MLP neurons of a small language model. Each row is named by its layer, matrix (gate and up: input weights) and neuron, and shows model dimensions 128-255. Each number is 50 + 10 x the weight over its row's rms, rounded and kept within 0 to 99. A neuron's up and down rows have the sign that makes its largest values positive.
After each neuron's rows, "fires on" lists the tokens most often at its 100 highest values on Wikipedia text that the model never trained on. A number after a token or word is its count.

L5.gate329:51 55 53 60 44 54 31 54 47 52 68 61 53 42 51 62 59 63 44 68 53 49 49 51 49 66 46 51 52 43 71 50 41 51 64 42 40 44 65 37 49 53 45 59 47 49 38 60 51 43 56 46 56 54 53 50 51 59 71 61 63 43 57 62 45 46 48 49 62 45 72 49 49 43 50 62 54 65 71 58 56 67 42 61 61 34 52 66 42 46 50 44 50 37 50 69 36 38 36 52 62 50 63 52 44 45 54 47 50 62 54 50 30 48 37 48 44 70 68 43 46 39 65 53 35 57 40 55
L5.up329:48 55 40 30 53 39 63 66 46 55 56 43 62 46 59 46 46 51 37 56 56 57 45 42 63 50 65 50 50 44 58 53 56 59 39 36 54 54 63 51 53 62 26 39 63 64 33 39 51 50 61 42 62 54 64 64 51 44 67 57 66 57 48 47 52 61 25 53 45 58 49 42 41 48 49 56 53 59 54 65 47 74 57 35 58 45 44 56 39 37 20 62 46 61 42 71 42 46 47 59 42 30 52 63 65 51 39 36 44 55 54 46 43 58 46 55 53 46 47 51 49 54 47 51 37 62 64 69
fires on: "-" 56, "." 9, " of" 6, " son" 5, " by" 4

L2.gate59:54 45 42 51 45 50 39 43 58 53 46 52 41 38 45 29 52 47 34 51 61 35 33 62 44 45 63 68 47 55 61 33 44 56 29 53 36 50 37 57 61 49 53 48 47 41 59 55 53 68 38 47 35 34 49 55 45 62 40 48 56 29 54 41 49 50 57 41 34 64 45 39 45 40 34 54 32 54 62 64 40 58 40 62 47 44 50 52 61 63 52 43 49 51 55 57 46 51 55 53 75 57 50 42 50 56 49 50 29 47 50 57 63 57 46 53 44 42 61 56 43 55 65 65 57 43 53 40
L2.up59:37 45 49 57 56 50 41 45 44 57 45 60 59 62 54 32 53 41 50 31 50 19 50 49 57 44 57 55 47 66 42 24 46 54 74 33 49 44 52 55 47 34 57 37 52 59 50 66 40 52 33 48 56 44 43 39 47 44 46 46 43 55 61 54 50 70 45 37 58 56 32 50 39 38 45 40 53 45 45 65 55 44 62 67 57 34 57 55 53 56 55 60 55 53 59 60 65 48 66 79 60 41 46 42 49 64 42 52 60 53 61 59 58 54 48 50 30 58 46 44 44 44 66 53 50 42 39 59
fires on: "\n" 96, " /" 4

L3.gate390:52 56 46 50 44 45 54 52 51 72 70 48 44 60 46 38 43 55 62 45 59 56 51 34 51 64 60 53 61 55 53 44 37 48 62 48 43 41 41 52 63 68 44 51 69 57 55 44 48 62 53 42 66 32 53 58 52 52 49 44 52 54 63 45 57 58 59 50 54 69 35 61 46 69 46 45 62 62 43 57 50 64 59 46 53 34 49 45 68 74 52 49 41 45 72 48 53 42 60 53 48 66 39 54 38 59 51 41 34 45 58 72 65 66 39 61 45 48 57 41 47 53 38 62 51 35 61 53
L3.up390:42 50 50 43 51 49 41 48 40 56 48 60 42 66 52 38 43 36 53 58 43 38 35 48 45 39 58 63 56 23 50 36 49 49 46 67 40 49 44 63 59 52 62 58 36 43 63 27 62 54 42 85 47 48 47 49 40 45 40 68 57 44 56 53 52 49 33 47 49 54 52 52 53 34 51 50 43 41 36 47 49 35 36 53 55 66 36 39 44 47 42 60 56 56 40 59 40 60 45 51 57 38 46 45 53 53 55 67 54 58 54 40 56 32 53 65 58 45 62 56 42 53 53 50 55 52 46 39
fires on: "\n" 100

L2.gate423:34 64 49 40 51 51 67 54 54 52 43 40 67 49 54 46 59 59 57 80 51 51 60 59 40 68 38 30 67 46 57 67 48 55 45 63 50 37 51 55 58 58 54 42 52 60 43 36 65 46 55 57 56 37 46 61 59 53 62 55 66 48 41 34 50 49 47 44 63 41 47 58 40 46 45 47 71 52 68 54 58 59 56 28 56 38 53 59 53 46 51 38 60 52 32 33 57 57 33 51 41 58 54 52 58 46 68 42 71 66 41 58 53 35 40 65 41 45 58 36 52 34 39 47 48 61 55 50
L2.up423:49 66 55 55 60 62 35 42 37 50 36 81 61 35 55 59 53 52 46 57 58 64 53 50 47 65 60 39 54 38 46 59 53 64 51 42 53 54 63 51 58 51 56 42 45 61 48 40 37 52 49 43 73 40 55 56 48 62 69 63 62 70 70 52 40 38 57 55 39 51 44 64 51 65 35 47 54 42 49 52 56 70 39 49 55 58 44 55 52 55 42 51 45 58 29 65 56 57 59 68 46 44 61 59 30 54 37 53 42 51 46 56 60 36 34 55 49 44 48 46 45 48 51 57 72 66 60 58
fires on: "-" 61, ":" 19, " by" 6, "." 5, " CZE" 5

L2.gate250:61 54 55 39 53 52 49 46 39 34 59 73 43 43 46 38 59 45 48 58 68 44 35 48 58 42 41 52 57 56 55 58 43 38 54 68 66 62 62 53 47 33 53 40 68 46 49 63 53 45 40 34 41 44 56 37 70 40 63 57 55 38 47 53 30 23 67 39 59 55 50 45 55 64 46 62 72 50 52 55 33 49 53 58 48 60 71 55 53 50 62 56 37 36 54 24 45 47 46 53 66 66 41 52 49 50 35 47 53 31 44 46 59 55 44 56 41 59 48 51 43 45 50 60 29 58 45 50
L2.up250:57 42 61 75 53 59 45 33 43 28 56 57 44 32 73 68 58 51 44 47 55 56 46 47 49 58 44 57 48 66 52 45 45 49 35 49 59 49 57 43 46 45 51 56 46 64 46 57 46 49 57 51 44 48 51 44 55 48 85 49 54 43 39 56 67 38 44 53 45 67 33 46 57 49 44 46 39 54 47 55 45 65 60 57 47 44 56 52 66 71 44 56 53 55 42 52 48 57 66 55 63 74 45 43 40 30 49 46 51 50 60 49 55 39 48 54 54 43 47 52 28 60 40 42 39 54 42 42
fires on: " of" 38, "s" 18, ":" 6, "on" 5

L5.gate430:50 51 50 48 55 44 69 45 42 47 61 61 50 55 60 52 57 47 51 48 70 68 41 71 42 34 42 63 64 47 57 58 39 48 51 45 50 18 67 47 49 46 38 41 46 39 53 49 68 43 51 52 52 42 44 46 40 76 65 41 37 65 43 55 70 56 57 51 65 57 48 38 27 55 40 49 52 39 59 41 45 40 46 44 56 56 33 59 43 68 51 52 59 57 81 55 47 50 44 66 54 48 37 47 41 47 55 49 39 63 36 45 53 35 44 50 51 45 43 50 42 55 53 54 37 47 47 47
L5.up430:46 47 67 45 44 37 67 45 44 51 56 71 64 30 51 29 59 53 42 39 51 65 60 54 51 45 54 70 40 44 36 44 58 59 51 42 39 38 57 50 51 41 50 44 37 52 48 48 36 42 47 59 34 44 47 58 42 52 42 43 54 50 51 68 33 37 47 48 59 67 45 30 37 48 48 59 58 50 60 39 53 36 42 61 50 46 60 67 71 56 57 60 47 68 44 43 62 38 63 45 66 33 42 51 47 58 58 36 51 68 42 38 48 48 43 44 40 40 51 50 55 49 42 37 56 63 40 49
fires on: " (" 70, "-" 9, " M" 4

L5.gate194:56 63 44 38 43 47 51 58 51 50 47 53 37 59 63 55 39 49 73 51 50 49 36 38 48 64 47 40 57 55 64 62 50 69 66 46 45 47 44 48 58 35 68 48 50 49 67 61 39 42 36 41 53 65 67 41 53 44 56 27 41 41 32 44 40 54 49 56 52 46 39 55 43 55 52 40 47 55 43 63 46 34 47 75 48 48 62 61 61 63 42 61 59 47 44 37 58 39 63 71 40 51 47 48 37 51 48 55 32 53 50 44 55 70 61 64 55 52 44 38 34 60 51 51 52 31 45 58
L5.up194:53 34 45 35 39 45 33 54 55 37 58 67 31 56 59 52 39 39 54 54 48 50 70 49 41 71 40 56 48 46 40 58 42 54 59 45 59 57 36 48 57 55 83 48 58 49 43 62 44 19 54 56 45 45 57 58 52 64 59 39 38 51 33 40 57 66 56 58 75 35 66 53 56 56 64 51 42 54 36 61 62 54 52 55 56 50 53 38 45 57 52 71 51 48 44 40 64 53 73 54 47 39 46 45 52 45 52 42 61 49 31 46 58 69 54 47 31 64 59 46 37 35 45 46 52 57 60 36
fires on: "=" 94, "\n" 5

L2.gate312:54 45 38 54 41 26 51 60 51 40 47 37 55 44 60 43 67 33 44 55 55 57 55 63 57 43 43 40 56 51 36 43 20 40 58 47 57 38 52 47 53 58 55 66 39 41 63 47 53 46 58 54 46 50 67 38 34 39 37 48 44 41 59 50 63 47 48 38 52 66 34 43 55 57 38 68 49 52 61 45 28 29 58 45 56 42 38 41 43 30 61 61 58 71 72 49 78 47 37 47 49 64 46 40 53 57 44 61 59 43 26 64 37 42 28 51 33 45 54 48 66 55 68 64 63 44 48 48
L2.up312:53 50 48 52 53 31 51 51 60 38 41 41 51 42 48 44 57 33 40 45 54 55 49 62 61 51 44 42 60 51 36 42 54 47 60 34 44 43 54 50 43 51 60 62 52 57 48 52 45 57 46 43 13 43 54 44 44 38 42 57 47 58 60 53 45 63 55 39 49 43 54 55 38 46 45 67 57 40 54 47 53 53 51 50 52 36 40 50 44 55 58 61 51 58 59 46 79 66 31 62 58 50 46 52 34 53 36 59 36 46 36 48 51 60 61 49 45 59 49 51 64 51 50 55 46 36 60 41
fires on: ":" 38, "ed" 14, "d" 13, "-" 11, "\n\n" 6

L2.gate378:50 53 37 47 36 51 47 54 52 52 46 40 33 66 44 42 61 36 58 46 46 44 55 41 40 53 43 46 66 36 59 41 54 52 51 50 54 52 58 44 63 47 47 51 48 46 63 38 43 43 55 56 54 58 55 46 41 59 48 60 40 45 49 55 66 41 56 40 68 55 58 37 47 57 63 69 47 46 45 48 46 50 60 43 63 51 45 47 53 59 53 53 27 55 69 45 56 46 43 64 45 58 58 53 37 52 36 47 41 57 38 36 38 60 30 35 39 57 48 46 42 46 54 59 49 59 63 51
L2.up378:57 58 38 34 44 39 37 31 52 49 45 51 47 42 56 52 50 63 56 35 39 53 46 43 35 52 34 59 42 44 53 26 72 41 58 69 37 40 46 56 55 40 41 51 53 41 31 39 39 58 56 43 49 81 47 43 55 63 58 50 41 57 45 41 54 44 40 49 64 39 30 64 47 47 60 45 34 56 51 49 66 46 40 63 49 54 47 51 55 51 52 39 46 42 47 45 39 58 33 53 45 50 50 55 31 57 50 43 55 65 44 38 53 64 36 46 22 57 35 37 40 66 46 61 55 46 50 63
fires on: "=" 65, "." 23, "\n\n" 6

L3.gate7:53 45 55 56 50 43 41 53 62 40 53 40 58 49 57 45 50 64 59 59 47 64 54 65 50 63 44 58 54 39 40 48 70 41 34 71 38 58 37 70 55 45 31 42 63 41 35 50 50 57 55 37 59 38 51 41 41 54 63 42 49 38 46 45 46 52 43 46 54 54 39 54 47 40 47 78 22 39 36 50 75 65 55 35 59 48 65 51 57 43 50 52 41 53 69 49 48 39 59 39 66 54 50 56 45 37 40 58 52 37 56 51 55 57 62 45 34 70 53 53 37 52 29 49 50 50 53 64
L3.up7:41 51 62 45 57 52 50 35 45 54 54 59 64 45 67 78 61 33 47 43 45 45 51 56 55 42 42 53 53 62 53 40 48 61 67 49 49 49 52 55 46 32 44 46 50 41 49 62 25 57 46 42 50 77 31 51 57 46 43 42 64 51 54 67 55 42 48 34 31 33 42 47 57 56 67 49 38 41 45 52 49 36 54 51 60 58 50 37 54 42 68 53 51 52 30 47 45 57 48 74 67 58 54 39 49 62 46 32 81 67 43 39 51 70 26 40 42 62 51 32 45 71 56 51 69 59 63 47
fires on: "\n" 29, " =" 28, ":" 15, " (" 4

L3.gate328:49 55 40 59 48 65 43 57 66 50 65 33 58 64 62 45 53 71 53 42 64 53 38 63 44 41 36 54 47 52 70 45 48 60 42 56 63 48 66 58 56 46 44 67 31 45 48 29 49 64 49 42 52 50 53 37 58 49 54 63 64 45 38 56 64 35 71 35 45 60 48 51 44 39 63 55 39 57 49 47 52 58 35 45 42 48 59 29 65 57 66 48 46 61 58 51 28 42 60 51 64 49 47 42 37 55 51 51 43 58 44 52 44 54 41 48 53 46 50 55 54 49 68 53 45 59 57 46
L3.up328:57 41 57 49 57 37 52 44 63 55 56 66 34 51 46 54 39 33 50 46 58 41 41 52 62 31 33 55 48 36 42 53 51 52 49 48 49 59 39 50 39 49 58 60 51 45 32 40 53 33 54 56 46 74 49 51 44 64 60 54 47 48 39 71 52 39 60 45 55 48 69 51 61 59 52 41 62 54 47 48 42 50 44 35 46 64 67 55 54 61 32 67 46 55 46 47 40 47 60 61 25 56 40 23 54 42 50 44 53 54 60 47 52 46 27 29 51 56 31 47 62 45 50 58 52 53 50 49
fires on: " (" 63, ";" 8, "," 7, "/" 6, "born" 5, " on" 5

L5.gate48:56 42 36 41 53 42 46 63 60 56 48 64 31 66 47 51 43 46 61 42 50 46 47 37 42 59 62 61 56 42 54 52 51 41 63 31 41 48 38 47 51 50 66 24 58 42 48 51 33 38 48 45 53 45 67 33 53 49 57 41 38 57 57 45 37 50 66 53 65 43 44 59 42 45 65 39 47 59 28 61 47 60 53 65 48 53 46 48 40 61 41 49 50 43 48 48 57 43 62 61 45 32 55 45 36 46 31 33 43 50 59 35 49 61 35 58 40 56 58 47 51 50 53 55 68 57 49 46
L5.up48:51 61 37 43 49 59 32 59 54 58 51 56 23 58 64 49 42 51 62 45 61 38 56 40 48 51 39 43 45 51 61 59 54 53 73 51 40 58 39 49 74 56 74 47 58 40 46 53 51 43 64 48 55 47 39 49 40 56 70 53 42 66 37 42 53 45 41 57 45 47 60 59 49 56 57 31 52 58 46 59 53 45 59 50 60 56 54 42 52 60 49 57 46 41 49 44 39 46 54 85 48 41 45 40 47 41 46 54 21 66 41 53 63 50 37 51 38 58 50 48 38 65 50 57 41 41 48 48
fires on: "=" 97

L3.gate50:36 52 54 45 52 39 26 61 43 59 66 70 42 47 41 53 42 46 74 75 55 44 67 55 40 45 59 51 44 60 41 61 47 41 64 55 48 54 48 54 57 55 68 60 60 52 60 43 43 51 44 59 42 50 42 47 52 48 73 57 47 59 34 40 54 43 56 54 49 36 48 64 47 45 61 58 48 56 48 35 39 54 62 58 55 60 33 47 48 44 65 26 45 34 42 53 44 57 41 51 40 51 60 29 40 56 34 50 44 47 35 41 30 65 58 57 34 61 52 43 62 44 57 66 59 36 40 45
L3.up50:62 39 49 55 50 45 52 39 42 68 52 49 44 50 48 44 38 52 69 57 63 55 59 52 46 67 48 53 49 43 49 42 62 33 63 60 47 53 55 55 56 58 50 64 56 54 44 46 41 38 67 51 56 71 34 63 41 36 47 59 57 50 35 43 58 42 48 49 47 58 43 68 50 35 46 35 40 51 58 52 45 49 58 72 53 59 51 48 44 45 38 39 44 46 40 45 50 66 41 49 40 48 41 39 40 58 52 35 39 45 45 35 38 51 49 70 37 38 51 52 38 57 67 57 54 42 51 53
fires on: "\n\n" 94

L3.gate389:48 57 38 46 46 51 54 49 49 41 35 43 53 49 58 57 64 45 44 50 38 70 20 44 56 44 50 51 40 63 40 70 41 54 55 58 46 55 43 49 60 46 46 53 38 56 54 49 55 58 38 53 46 30 48 32 42 46 37 43 55 49 67 48 54 41 54 68 34 40 69 60 40 44 57 36 48 39 39 35 48 34 59 59 67 66 53 35 38 61 58 66 35 42 60 68 56 63 53 55 46 65 75 37 43 65 52 58 56 40 40 50 48 54 45 51 50 50 55 40 61 60 61 79 59 33 55 61
L3.up389:32 42 42 57 41 47 39 42 62 39 42 53 32 49 39 24 52 62 61 50 51 41 50 60 42 44 50 54 49 51 58 60 49 58 37 59 59 46 48 49 61 51 54 37 42 38 36 59 49 62 55 45 43 45 68 46 43 43 53 55 68 46 43 52 51 48 53 45 27 49 46 50 39 55 70 40 54 50 41 50 55 58 52 34 52 46 61 47 33 57 60 46 52 42 54 42 47 41 53 68 18 64 59 40 47 45 42 56 40 39 59 49 47 42 42 53 41 35 51 56 42 39 66 48 59 43 52 58
fires on: " |" 54, " of" 37

L5.gate227:55 37 70 57 38 55 45 43 50 74 53 39 54 47 57 48 53 51 56 66 41 55 47 37 55 52 44 52 49 51 58 58 48 56 52 51 36 65 82 76 67 49 44 36 52 54 51 60 43 49 51 55 48 51 51 50 44 51 43 49 62 50 56 39 57 55 50 49 51 57 61 48 50 84 44 49 58 58 54 51 55 45 59 49 59 68 67 44 74 45 41 58 49 54 47 39 61 57 51 35 45 53 60 47 66 74 39 60 43 56 64 61 52 51 40 42 49 27 46 37 30 43 60 55 40 29 64 43
L5.up227:62 44 44 46 61 47 24 43 42 34 63 66 64 56 53 52 55 46 61 56 68 49 34 48 48 47 45 45 54 36 56 60 42 45 47 50 49 34 75 46 71 66 66 41 49 62 51 72 68 36 38 52 40 37 59 49 61 59 51 54 55 48 54 51 37 43 56 52 54 53 48 65 57 42 62 46 34 47 49 48 64 67 45 45 48 65 59 41 49 58 32 51 48 41 45 42 31 81 43 44 50 55 44 59 43 50 20 74 53 48 47 56 40 40 60 41 60 37 42 39 53 45 47 33 62 67 55 48
fires on: "." 59, "-" 16, "^" 6

L3.gate207:47 62 49 39 35 48 42 37 41 68 38 59 35 60 48 43 57 46 53 41 39 44 62 43 33 56 35 52 65 50 59 61 53 57 36 50 46 57 44 37 72 53 47 41 53 56 66 50 52 41 45 52 55 51 64 42 38 55 77 50 37 58 42 51 70 56 58 45 64 50 65 53 23 63 58 51 38 52 37 49 58 61 53 69 55 62 57 64 41 58 45 57 60 47 53 48 54 49 50 50 45 41 51 36 29 59 45 29 65 52 58 34 47 58 47 62 36 50 47 47 58 44 56 64 56 44 47 56
L3.up207:43 53 49 39 36 49 39 46 54 68 42 62 32 67 55 46 46 57 67 40 51 35 52 34 44 60 37 55 67 39 62 39 55 49 45 43 50 45 25 44 64 56 58 50 64 49 70 58 40 36 55 50 63 53 76 47 41 54 61 55 46 57 48 40 64 46 48 54 66 48 52 48 37 54 71 41 37 54 33 69 61 57 57 63 43 47 49 42 51 56 50 60 57 47 56 34 64 32 66 61 57 44 47 42 35 43 37 38 55 63 66 50 57 58 27 62 37 52 53 47 44 57 59 38 49 51 45 41
fires on: "=" 82, "\n" 18

L2.gate438:54 67 72 53 59 56 44 53 61 63 50 62 67 31 53 41 37 49 40 65 43 49 52 45 53 52 41 53 62 64 48 42 55 43 44 66 54 57 63 37 77 49 50 43 47 47 33 36 46 32 44 58 58 42 58 41 38 35 49 48 71 37 60 58 56 43 38 36 64 59 70 45 37 55 32 64 69 47 55 55 49 49 47 51 54 47 51 54 49 64 56 64 43 44 44 46 50 40 54 46 50 57 34 44 55 45 65 42 39 49 44 54 58 45 43 70 34 43 60 69 63 53 43 47 39 50 30 51
L2.up438:42 63 50 61 70 59 49 42 66 81 46 46 59 38 58 54 36 58 38 52 63 52 46 44 37 56 46 48 49 50 38 60 45 49 65 59 36 57 59 28 79 57 39 31 53 55 61 54 45 51 53 62 55 44 37 48 67 55 61 55 57 55 53 54 48 64 42 51 46 50 50 43 40 41 68 60 61 48 64 55 54 40 30 52 55 57 58 39 52 60 59 60 47 44 38 62 43 44 41 47 48 69 48 42 55 61 48 44 43 57 52 83 45 54 33 45 40 59 42 46 45 62 44 59 53 43 52 38
fires on: "-" 54, "\n\n" 12, "=" 11, ":" 4, "ke" 4

L3.gate464:41 26 47 49 52 42 53 49 57 36 39 58 49 44 52 53 61 39 30 39 40 57 51 50 43 49 49 58 56 62 33 62 32 48 64 69 37 55 47 52 45 39 69 53 58 34 48 73 34 39 64 56 52 49 36 67 62 34 60 51 45 68 38 46 64 69 46 61 36 65 54 58 49 50 44 41 40 48 55 75 46 46 45 48 54 52 45 55 60 64 47 38 38 63 56 46 48 33 66 55 64 53 46 45 63 33 45 39 64 56 41 22 55 65 52 48 52 55 55 59 53 53 34 34 45 47 47 41
L3.up464:53 34 49 22 43 54 41 49 40 35 56 48 56 54 59 57 56 39 49 48 59 57 37 43 47 60 33 74 33 56 62 50 47 32 60 54 53 54 39 58 68 60 56 39 47 54 46 43 40 45 49 37 39 56 28 30 41 43 57 44 44 47 40 60 61 66 41 45 40 44 49 36 73 67 64 51 51 44 39 69 50 46 49 65 48 57 57 40 50 41 54 52 47 71 64 49 61 47 45 55 42 47 58 50 49 45 40 54 47 54 45 60 59 55 54 44 39 40 40 59 45 37 45 30 49 50 51 62
fires on: " =" 56, "=" 44

L5.gate1:40 40 50 55 50 60 45 58 66 40 68 52 34 53 39 57 44 48 48 64 54 49 55 50 38 43 66 61 49 42 49 47 56 28 39 47 61 52 58 43 73 64 52 46 64 56 64 49 39 45 49 53 44 59 56 43 44 46 44 69 26 60 68 45 75 52 50 58 47 52 57 37 55 49 36 53 76 53 50 49 44 46 56 39 44 75 33 61 43 49 59 41 68 38 71 64 35 62 27 54 31 48 32 30 41 44 46 53 62 45 42 52 35 42 56 70 61 34 61 40 55 27 36 53 23 47 49 40
L5.up1:34 57 58 53 46 48 57 60 52 41 49 40 57 34 54 19 47 65 43 56 55 45 41 32 45 37 62 46 44 46 56 62 43 57 58 42 55 42 77 50 53 54 33 34 69 37 47 62 41 52 64 47 33 46 57 44 28 73 55 53 59 70 38 48 60 63 74 52 39 43 41 34 30 52 50 69 52 59 63 66 64 34 60 48 56 52 44 57 62 53 54 51 58 57 59 49 62 45 49 54 66 42 42 56 45 58 51 62 31 56 33 58 49 46 56 50 48 66 59 49 50 32 49 54 50 58 52 41
fires on: "-" 23, "tra" 7, "pha" 6, "n" 6, "mi" 4, " an" 4

L5.gate244:68 46 49 44 46 29 61 45 57 28 41 46 24 51 60 43 53 55 68 62 73 65 48 37 46 57 47 47 49 57 36 41 46 49 68 51 57 38 45 54 53 63 49 29 71 45 42 46 40 53 54 48 59 48 42 52 51 56 47 61 55 46 43 50 43 53 54 49 58 52 56 54 46 44 52 50 45 37 40 63 59 69 54 55 55 45 42 43 58 73 44 61 48 49 51 68 65 35 54 58 67 41 42 54 65 40 40 49 41 47 56 36 56 57 37 58 37 50 53 33 55 63 54 48 51 42 47 33
L5.up244:58 43 32 39 47 23 38 46 30 41 48 58 34 59 55 64 47 47 58 37 41 46 55 28 43 43 64 56 36 69 63 43 52 34 53 50 49 56 58 45 79 70 69 49 45 26 39 62 52 32 42 51 50 39 29 43 46 61 48 62 59 47 61 51 51 51 56 63 52 39 51 46 57 40 63 46 61 53 53 64 50 37 48 41 65 51 52 41 40 53 46 56 53 45 41 43 73 43 57 69 45 45 48 39 49 58 56 53 50 63 59 55 61 47 43 63 50 38 49 50 44 50 42 45 47 48 60 47
fires on: "=" 81, "\n" 17

L5.gate509:55 54 36 68 49 63 46 45 62 58 57 59 32 52 50 53 55 64 67 60 40 44 55 38 48 50 58 54 52 30 59 44 57 53 70 48 56 43 39 43 62 57 49 45 59 57 38 57 45 40 51 47 47 57 69 59 47 48 65 49 48 15 57 43 55 45 58 43 44 43 55 52 44 51 60 60 44 32 44 46 58 48 39 35 36 57 44 51 65 50 78 37 47 44 41 64 51 54 50 54 61 68 56 51 60 69 33 45 50 48 51 42 58 49 49 41 57 62 66 55 46 47 56 58 58 47 65 45
L5.up509:42 14 40 49 47 63 41 42 56 53 41 47 57 56 56 45 56 53 39 56 51 62 38 52 66 56 45 59 48 63 44 50 45 48 68 53 60 52 51 50 38 65 41 48 53 68 57 65 32 38 47 56 60 56 50 34 51 26 54 53 55 45 46 50 38 61 50 72 59 58 35 52 50 43 47 49 48 43 46 47 61 59 29 62 55 50 52 48 60 70 23 55 42 45 49 40 66 49 43 55 51 48 51 82 79 57 46 44 51 33 68 46 58 42 61 38 56 58 56 49 50 57 61 55 52 46 40 52
fires on: "." 20, "\n" 11, "-" 11, " c" 8, " ft" 5

L3.gate425:60 47 41 41 53 63 40 33 50 33 48 69 52 39 49 53 50 40 46 54 59 58 52 61 58 56 65 31 50 30 54 57 51 60 51 58 64 56 60 63 42 48 68 38 47 58 53 39 71 57 41 47 68 46 61 51 45 30 77 74 51 49 36 51 41 54 44 67 63 43 39 50 83 39 41 50 39 64 49 35 57 53 42 51 38 58 61 37 67 48 38 60 54 53 50 47 46 53 60 59 27 46 69 39 39 69 50 66 27 43 48 46 43 45 39 61 59 47 52 64 44 66 60 58 57 45 42 47
L3.up425:56 52 44 59 34 57 52 50 42 54 46 46 51 40 45 35 60 30 56 32 53 44 41 50 37 40 62 57 39 23 35 43 64 33 58 65 35 53 68 57 43 42 59 32 66 41 73 52 48 54 34 62 48 32 54 50 52 56 48 47 55 38 55 54 56 46 49 49 47 56 58 44 56 37 50 45 43 69 42 52 53 49 37 58 60 55 50 57 42 54 61 50 56 41 62 63 53 39 25 52 28 46 59 72 49 35 36 35 45 41 41 27 50 57 44 46 62 53 48 44 41 50 62 45 57 43 60 51
fires on: " of" 39, "ing" 12, "hing" 7, "ng" 6, "aling" 4

L3.gate342:51 58 39 43 45 64 48 37 53 46 75 54 47 49 37 45 46 54 49 48 45 39 54 37 63 51 78 49 40 49 52 53 54 47 38 52 50 64 50 57 45 53 65 42 56 54 50 54 50 51 37 39 49 55 55 40 42 23 45 38 39 53 44 59 52 44 41 68 39 58 36 40 36 51 52 37 45 57 55 50 57 53 42 42 45 51 37 33 53 51 46 61 39 47 39 65 55 36 63 37 43 48 62 34 61 74 43 45 31 56 44 44 46 56 61 60 64 60 49 39 52 43 40 77 42 41 47 72
L3.up342:42 68 48 48 54 63 50 51 53 57 47 47 56 48 55 47 59 42 43 48 48 58 58 47 53 54 55 52 43 63 45 65 61 54 58 45 45 34 44 41 57 49 72 47 24 58 55 50 53 25 41 43 66 44 61 25 38 45 54 49 36 64 59 38 47 41 42 75 45 58 49 50 45 47 46 57 57 46 41 48 50 32 49 67 59 33 51 44 32 51 52 75 45 62 58 63 63 68 54 76 42 54 60 53 52 75 50 52 66 52 49 53 63 45 43 41 40 51 49 41 51 42 69 63 52 38 57 52
fires on: " |" 32, " as" 31, "|" 9, "vo" 5, "\n" 5, " of" 4

L5.gate313:52 50 42 47 55 51 55 41 65 57 37 54 27 41 48 49 50 39 45 58 52 62 45 34 55 63 41 39 36 56 45 54 54 42 55 51 48 55 42 45 47 34 61 40 47 62 38 38 41 69 45 50 54 41 36 41 44 41 68 53 39 43 51 44 57 58 48 39 44 61 50 57 52 61 62 56 44 48 51 61 51 60 58 51 35 53 50 56 48 71 59 39 44 73 54 47 39 72 25 51 39 16 62 42 33 52 51 58 50 48 41 51 47 62 62 47 45 38 56 48 33 55 53 56 66 51 59 64
L5.up313:44 70 63 33 43 44 52 45 53 69 39 29 58 58 53 61 43 45 39 44 47 41 54 54 57 42 51 48 42 44 53 46 28 51 40 48 53 48 49 44 51 46 39 64 46 66 63 52 47 42 60 41 61 25 57 51 44 33 49 51 49 50 32 52 67 47 59 31 60 55 46 67 41 55 47 49 40 42 50 54 37 55 47 39 55 58 60 58 67 57 55 40 63 51 63 47 60 54 59 39 29 48 69 32 51 31 55 46 62 64 47 43 39 41 51 67 48 62 38 42 51 57 46 50 63 37 61 52
fires on: " one" 21, " all" 18, " following" 8, ":" 6, " ten" 5, " two" 5

L2.gate246:61 41 38 28 46 53 53 47 46 49 52 46 54 29 34 40 50 35 60 45 60 61 51 40 47 48 47 53 65 34 62 51 42 49 40 70 45 40 54 51 44 41 70 36 56 56 44 58 42 66 31 47 56 42 43 42 54 42 69 54 64 33 79 55 46 59 50 84 66 47 53 54 29 58 39 56 57 40 62 64 62 58 60 40 55 52 69 41 59 41 35 55 52 40 35 43 38 54 47 59 47 63 67 55 72 54 40 34 50 48 38 57 61 53 44 73 57 42 49 46 38 54 50 50 64 39 51 51
L2.up246:50 50 52 70 48 71 49 40 47 43 63 50 37 60 31 50 73 41 34 48 49 37 42 57 40 63 55 58 57 57 39 49 56 62 51 64 40 38 69 59 46 46 46 48 43 46 55 57 63 43 72 53 39 69 52 48 57 53 60 38 57 55 50 49 58 52 45 40 34 61 46 64 37 60 50 42 47 42 47 52 32 56 49 55 61 35 72 53 31 50 37 50 41 34 76 49 34 48 39 52 43 60 63 40 41 33 34 49 40 39 47 37 51 56 53 44 66 47 45 52 39 51 75 33 45 48 56 46
fires on: "." 68, " of" 12, "ly" 9